config.yaml
n_layer: 18
d_model: 384
n_head: 12
n_kv_head: 12
head_dim: 32
d_mlp: 1152
vocab_size: 4096
activation: "gelu"
norm: "layernorm"
norm_place: "pre"
norm_eps: 1e-06
positions: "learned"
qk_norm: false
attn_scale: 0.177
bias: "none"
tie_embeddings: true
parallel_block: true
init: "normal"
init_std_qkv: 0.0301
init_std_o: 0.00501
init_std_up: 0.0301
init_std_down: 0.00501
optimizer: "adam_atan2"
lr: 0.00105
beta1: 0.95
beta2: 0.95
weight_decay: 0.23
lr_head: 0.00557
warmup_steps: 318
schedule: "wsd"
decay_fraction: 0.768
decay_shape: "linear"
final_lr_fraction: 0.05
batch_tokens: 131072
seq_len: 512
doc_mask: true
z_loss: 0.0001
train_tokens: 676400000
steps: 5161
dataset: "wikipedia_en"
MLP neurons of a small language model. Each row is named by its layer, matrix (down: output weights) and neuron, and shows model dimensions 48-175. Each number is 50 + 15 x the weight over its row's rms, rounded and kept within 0 to 99.
After each neuron's rows, "fires before" lists the tokens most often just after its 100 highest values on Wikipedia text that the model never trained on.

L9.down325:73 46 40 31 46 71 33 41 47 44 18 55 40 72 63 51 59 57 43 42 40 25 62 39 42 45 37 30 72 13 45 20 40 52 58 53 58 76 51 32 66 43 48 68 54 23 70 63 43 23 84 31 20 29 59 37 23 63 30 55 85 48 55 53 83 68 55 66 32 74 65 59 63 47 55 51 09 49 53 53 62 47 44 47 30 69 62 67 67 60 27 54 40 63 55 29 44 10 43 65 28 50 84 39 57 56 71 32 79 47 52 50 44 55 59 28 65 30 44 17 56 58 80 50 47 53 42 40
fires before: "| ", "|", "p", "as ", "is ", "O"

L5.down312:25 17 53 79 66 31 40 57 33 63 59 56 42 39 72 68 46 53 64 31 42 58 28 43 45 38 54 83 56 56 60 83 34 34 60 44 38 60 36 42 58 59 71 41 62 43 58 44 43 42 46 37 34 35 35 39 13 33 38 42 62 59 35 43 56 38 53 72 47 48 65 45 67 35 45 57 38 38 72 47 34 58 71 66 65 50 41 56 51 65 12 41 74 46 51 52 28 63 59 34 36 37 41 49 47 57 45 25 47 74 47 53 66 29 80 33 43 44 35 58 57 33 57 77 70 51 42 34
fires before: "\n", "\n\n", "00 ", "-", "30 ", "."

L12.down66:42 59 50 43 31 51 84 56 63 79 51 43 46 59 43 48 73 44 49 62 58 44 58 52 59 61 55 42 49 19 36 70 67 62 37 47 25 65 57 33 40 40 51 61 63 59 59 59 86 62 66 48 45 57 38 46 51 48 40 58 57 44 55 54 37 60 47 45 41 51 32 62 78 44 59 46 35 54 78 90 13 48 31 37 43 00 58 38 57 47 56 30 74 56 52 36 49 37 65 52 51 35 51 66 38 46 42 45 43 64 44 52 57 41 34 52 45 55 44 71 00 64 54 36 33 58 72 05
fires before: "\n", "\n\n"

L9.down193:44 54 41 42 49 61 49 71 57 40 48 50 71 60 44 41 20 56 70 56 36 71 61 55 25 64 56 32 63 36 42 37 48 73 60 45 46 65 60 60 25 49 62 41 38 36 44 51 48 25 46 35 48 52 51 59 42 47 49 32 50 59 57 40 33 61 42 41 57 48 39 63 75 44 20 32 44 45 47 57 58 23 00 61 43 43 51 35 61 43 47 54 36 50 62 75 90 32 74 36 52 59 47 30 58 40 72 65 54 49 18 52 56 25 46 34 65 41 61 38 30 64 46 44 35 45 70 69
fires before: ", ", ". ", ".", "–", "8"

L7.down305:24 23 75 56 52 55 47 63 35 70 51 81 61 27 47 42 51 64 52 64 35 82 50 38 69 21 49 46 37 39 37 39 62 59 59 45 58 50 59 49 49 51 70 40 74 30 15 48 60 53 18 55 60 57 32 36 73 65 61 44 57 50 54 54 43 53 74 43 73 63 32 46 55 31 65 64 64 53 49 41 44 47 31 70 64 46 47 23 54 58 42 26 39 30 35 51 52 59 61 42 55 60 58 41 77 60 56 47 49 75 71 39 55 24 56 48 43 42 52 38 52 47 53 38 19 47 56 51
fires before: ", ", "\n", ". ", ": ", "."

L8.down678:39 28 48 49 89 66 75 62 39 72 41 58 40 57 56 66 38 44 62 58 68 49 68 85 43 33 39 42 45 75 48 46 31 70 76 64 49 62 61 42 25 50 76 52 64 41 55 57 46 70 48 31 40 39 39 39 54 55 41 36 61 11 65 72 80 51 20 48 10 62 64 26 73 42 38 46 59 74 50 66 55 48 38 32 66 57 53 77 61 46 38 55 31 72 55 38 35 60 45 71 39 42 42 42 48 30 67 24 43 51 56 50 59 27 58 50 41 35 37 46 22 55 49 50 44 43 58 49
fires before: "| ", "(", "|", "and ", "– "

L13.down184:36 45 59 48 50 52 63 63 52 40 62 47 52 53 49 63 60 29 38 49 46 68 68 49 64 36 34 58 49 45 58 45 54 74 38 61 70 76 32 42 68 44 44 64 32 41 75 71 37 53 44 25 24 83 77 66 57 52 48 40 54 60 44 45 33 38 46 59 58 44 58 48 67 67 33 59 31 56 55 28 66 74 15 51 37 35 53 56 41 54 50 42 39 51 60 68 90 41 29 61 24 61 83 29 68 47 47 60 15 52 55 62 36 40 35 31 40 56 55 45 66 49 71 22 43 42 65 38
fires before: "| ", ", ", ". ", "(", "t "

L8.down255:54 64 46 43 45 59 58 84 69 46 53 58 60 54 53 64 50 49 52 82 26 70 52 48 64 22 41 53 40 56 37 45 51 37 45 53 51 20 38 33 52 28 40 39 41 45 44 53 42 45 61 42 58 60 31 66 62 59 61 31 46 38 38 57 43 42 57 38 67 57 33 79 53 51 46 43 67 54 99 64 58 28 23 44 38 30 47 57 56 55 66 43 57 62 49 58 53 61 34 63 34 30 44 49 57 43 51 30 52 51 36 46 44 24 40 37 71 51 50 50 28 70 43 71 16 38 70 34
fires before: "\n", "\n\n", "| "

L7.down1094:46 82 27 43 86 57 48 47 60 56 40 69 63 60 64 74 50 46 18 70 33 78 55 43 61 42 50 25 41 41 74 58 33 46 39 44 78 32 51 63 57 51 58 61 62 62 37 50 69 32 53 39 23 45 29 27 20 64 51 63 56 57 55 27 69 49 69 57 61 45 36 53 63 84 74 83 35 57 71 56 36 54 40 41 50 32 46 35 39 38 56 14 26 55 43 31 36 67 44 59 43 45 45 68 59 48 53 36 55 65 31 17 19 45 58 31 48 45 54 38 52 63 53 58 28 64 59 68
fires before: "\n", "\n\n", "| ", "a", "e ", "s "

L5.down1150:30 48 54 39 39 56 36 52 56 68 51 48 39 60 99 68 65 58 57 59 57 44 62 69 55 42 30 52 37 73 51 36 61 45 38 48 60 55 39 24 59 46 39 32 22 66 39 19 50 26 66 45 57 53 78 55 42 58 75 54 59 39 29 70 41 62 38 66 41 51 20 70 21 53 37 58 48 76 36 42 47 43 32 59 49 71 32 20 66 54 55 73 48 61 54 55 49 09 40 17 23 37 45 47 72 49 67 49 43 73 38 53 45 58 73 40 21 52 52 49 42 65 63 48 01 53 60 42
fires before: "| ", "|", "6"

L8.down904:53 78 69 41 49 55 41 69 30 43 38 42 47 42 53 38 20 64 30 50 38 65 55 46 68 41 33 57 46 38 40 37 40 28 50 71 67 38 35 27 61 39 57 38 44 47 66 42 34 49 69 48 51 42 69 53 67 68 36 58 66 44 63 56 44 55 77 61 61 35 08 54 32 44 63 49 52 63 75 25 56 35 47 47 53 36 43 79 36 35 47 70 30 48 47 38 49 70 22 81 67 41 63 46 55 32 41 38 70 69 64 62 49 65 41 58 52 67 53 59 36 53 79 45 45 26 63 48
fires before: "|", " ", "—; ", "Bo", "| "

L5.down148:52 69 34 71 47 40 67 79 63 67 50 55 43 53 56 64 16 66 54 29 16 66 53 42 49 41 56 82 35 53 55 58 67 50 56 65 49 51 52 17 27 48 62 43 64 47 43 76 63 53 37 45 24 55 65 65 50 44 50 35 63 64 47 37 55 55 47 40 58 47 33 46 70 54 41 66 52 35 69 35 61 64 14 45 51 32 64 54 33 55 28 68 51 16 47 36 57 35 39 51 73 18 59 51 48 54 51 18 42 59 81 68 75 41 55 44 53 27 33 49 52 52 25 43 47 52 54 42
fires before: "\n\n", "The ", "\n", "'"

L5.down1109:42 81 19 35 59 66 37 57 63 43 42 47 53 46 43 84 44 48 63 38 51 58 33 54 34 70 54 54 16 62 45 32 69 43 60 71 55 55 51 56 33 52 65 21 86 35 56 92 52 44 65 23 40 42 59 54 27 48 63 50 72 72 39 59 67 27 53 38 51 53 73 66 60 64 66 48 45 85 61 34 42 44 42 66 85 46 48 53 48 57 12 32 52 62 56 33 35 46 42 65 34 44 81 36 48 60 69 36 63 68 64 69 49 57 33 52 63 33 40 39 33 40 45 44 54 48 68 46
fires before: "\n\n", "The ", "He ", "- ", "P"

L9.down1067:57 49 59 40 45 50 42 50 62 77 55 32 53 72 37 65 59 55 43 53 51 38 61 38 61 47 38 64 29 28 36 61 46 48 47 51 48 38 63 27 52 33 46 48 51 49 17 70 73 39 30 53 44 60 59 42 39 69 41 56 42 54 55 58 57 46 25 49 57 40 59 62 34 52 61 80 48 55 29 58 20 51 18 46 54 35 40 76 33 38 72 21 59 69 43 51 70 36 49 28 19 66 40 38 39 80 50 55 52 35 62 69 64 30 53 33 37 54 23 41 39 28 29 44 41 30 33 54
fires before: "–", "', ", ",", "'", ".", "; "

L5.down304:57 74 45 63 37 44 59 20 55 56 61 46 75 57 92 53 46 66 42 53 41 48 61 59 49 50 50 62 39 43 32 41 68 38 25 48 57 40 52 35 09 32 66 31 20 28 39 22 79 57 50 60 34 64 56 55 42 66 73 56 69 74 28 66 43 31 47 67 61 30 60 49 50 40 63 45 57 28 51 34 54 72 70 52 32 39 49 60 42 45 52 67 60 60 39 81 63 45 33 62 74 43 46 48 52 60 51 53 63 45 50 55 54 42 59 54 49 42 42 40 34 22 31 19 30 64 60 22
fires before: ", ", ". ", "s ", ".", "==", ": "

L13.down270:88 41 15 47 45 30 77 49 33 48 69 46 37 51 38 22 39 53 47 60 68 48 50 19 42 66 50 00 69 60 72 51 82 55 49 35 56 45 65 36 59 59 24 50 60 36 22 65 37 49 48 53 39 42 34 66 43 51 31 51 20 58 59 60 61 58 50 58 70 16 53 76 63 42 65 68 61 26 60 69 29 67 47 61 49 07 42 58 34 07 21 54 63 29 41 64 41 59 40 33 55 77 41 39 51 52 60 24 30 52 67 49 70 63 50 44 73 32 67 55 51 27 53 40 45 49 49 66
fires before: "| ", "|", "–"

L5.down588:53 50 42 37 65 38 16 37 28 70 64 50 23 41 48 32 42 65 39 29 42 61 45 69 36 45 69 70 53 55 43 54 64 66 58 66 41 39 58 50 68 33 37 69 45 63 47 64 57 67 38 51 57 54 30 25 33 44 60 56 46 39 49 44 38 55 59 29 57 47 46 57 48 29 48 57 43 53 71 35 46 62 27 57 42 38 56 54 59 32 43 35 74 32 62 57 52 39 41 25 44 35 22 44 54 63 59 62 71 42 31 44 66 42 57 31 42 52 42 49 30 60 57 45 49 28 75 58
fires before: "| ", "of ", "|", "in ", "who "

L7.down819:49 70 77 49 34 67 48 61 47 47 36 43 53 54 78 56 37 65 29 39 66 51 53 42 34 46 80 39 45 30 18 57 50 58 35 36 63 48 74 36 36 42 38 48 39 24 54 14 28 74 47 53 54 48 32 69 51 70 50 38 41 57 44 02 59 42 43 64 67 50 36 31 78 30 44 36 59 54 65 59 52 50 00 84 51 27 54 53 42 40 43 19 86 66 73 52 30 44 29 72 48 26 37 60 56 58 70 78 69 39 69 64 43 54 39 83 45 57 60 53 55 62 36 56 49 20 61 45
fires before: "- ", ": ", "\n"

L8.down390:26 52 50 17 45 54 41 62 32 53 31 27 50 62 55 66 42 83 66 53 48 42 58 27 36 44 37 73 64 57 53 54 74 55 59 61 49 39 49 58 36 46 32 43 64 37 35 40 38 25 45 62 72 63 52 89 65 71 66 37 31 26 61 51 55 51 11 46 57 31 46 44 51 71 29 87 50 46 64 65 52 72 63 70 47 55 55 42 39 53 40 53 71 39 27 31 58 23 51 64 50 45 35 34 34 64 35 57 45 61 48 48 81 70 35 47 44 42 69 60 57 22 47 08 54 57 33 51
fires before: "| ", "\n", "|", "% "

L7.down921:73 35 37 47 63 41 66 46 33 59 61 62 48 36 52 55 80 58 59 30 29 76 49 60 33 22 76 63 41 33 32 29 34 67 47 47 63 47 40 47 47 20 71 44 42 45 90 80 37 45 70 37 45 72 48 32 46 55 39 34 55 46 48 39 67 51 37 63 42 74 63 35 58 50 57 41 40 43 19 40 49 26 00 58 78 43 49 83 53 47 65 36 42 49 59 34 65 40 70 40 41 70 63 58 45 20 58 59 59 43 51 42 77 40 47 54 32 47 46 44 42 51 38 71 57 42 62 42
fires before: "| ", "|", "(", "is ", "ian "

L7.down149:54 42 37 58 38 46 45 35 50 48 51 68 70 46 62 51 23 75 36 37 14 42 36 62 37 54 60 46 67 48 32 63 43 51 54 40 34 38 34 48 34 25 65 49 54 23 19 53 54 57 18 44 67 40 61 32 33 71 49 31 71 51 53 44 74 48 33 85 70 56 41 53 43 51 53 96 45 44 27 52 40 62 12 86 26 38 69 66 30 63 49 62 27 41 37 62 36 21 59 46 40 40 29 52 32 51 60 42 66 75 41 83 71 57 50 35 47 52 46 31 61 35 56 58 34 47 82 63
fires before: ", ", ". ", "."

L5.down360:48 41 63 67 20 66 64 60 34 39 61 62 28 72 54 67 65 63 49 33 33 51 82 37 32 40 28 30 43 65 28 57 49 58 59 65 43 41 47 55 05 37 40 75 69 41 59 66 54 67 46 63 82 47 57 54 49 52 30 28 43 67 84 58 67 55 51 39 59 30 48 39 28 77 61 50 53 39 52 60 37 47 15 53 66 45 54 58 02 40 43 59 50 46 76 55 57 56 55 53 65 62 40 78 44 30 22 64 54 42 27 63 64 78 28 36 74 28 59 63 42 52 44 43 46 51 49 53
fires before: ", ", "\n", ". ", "\n\n", "s ", "."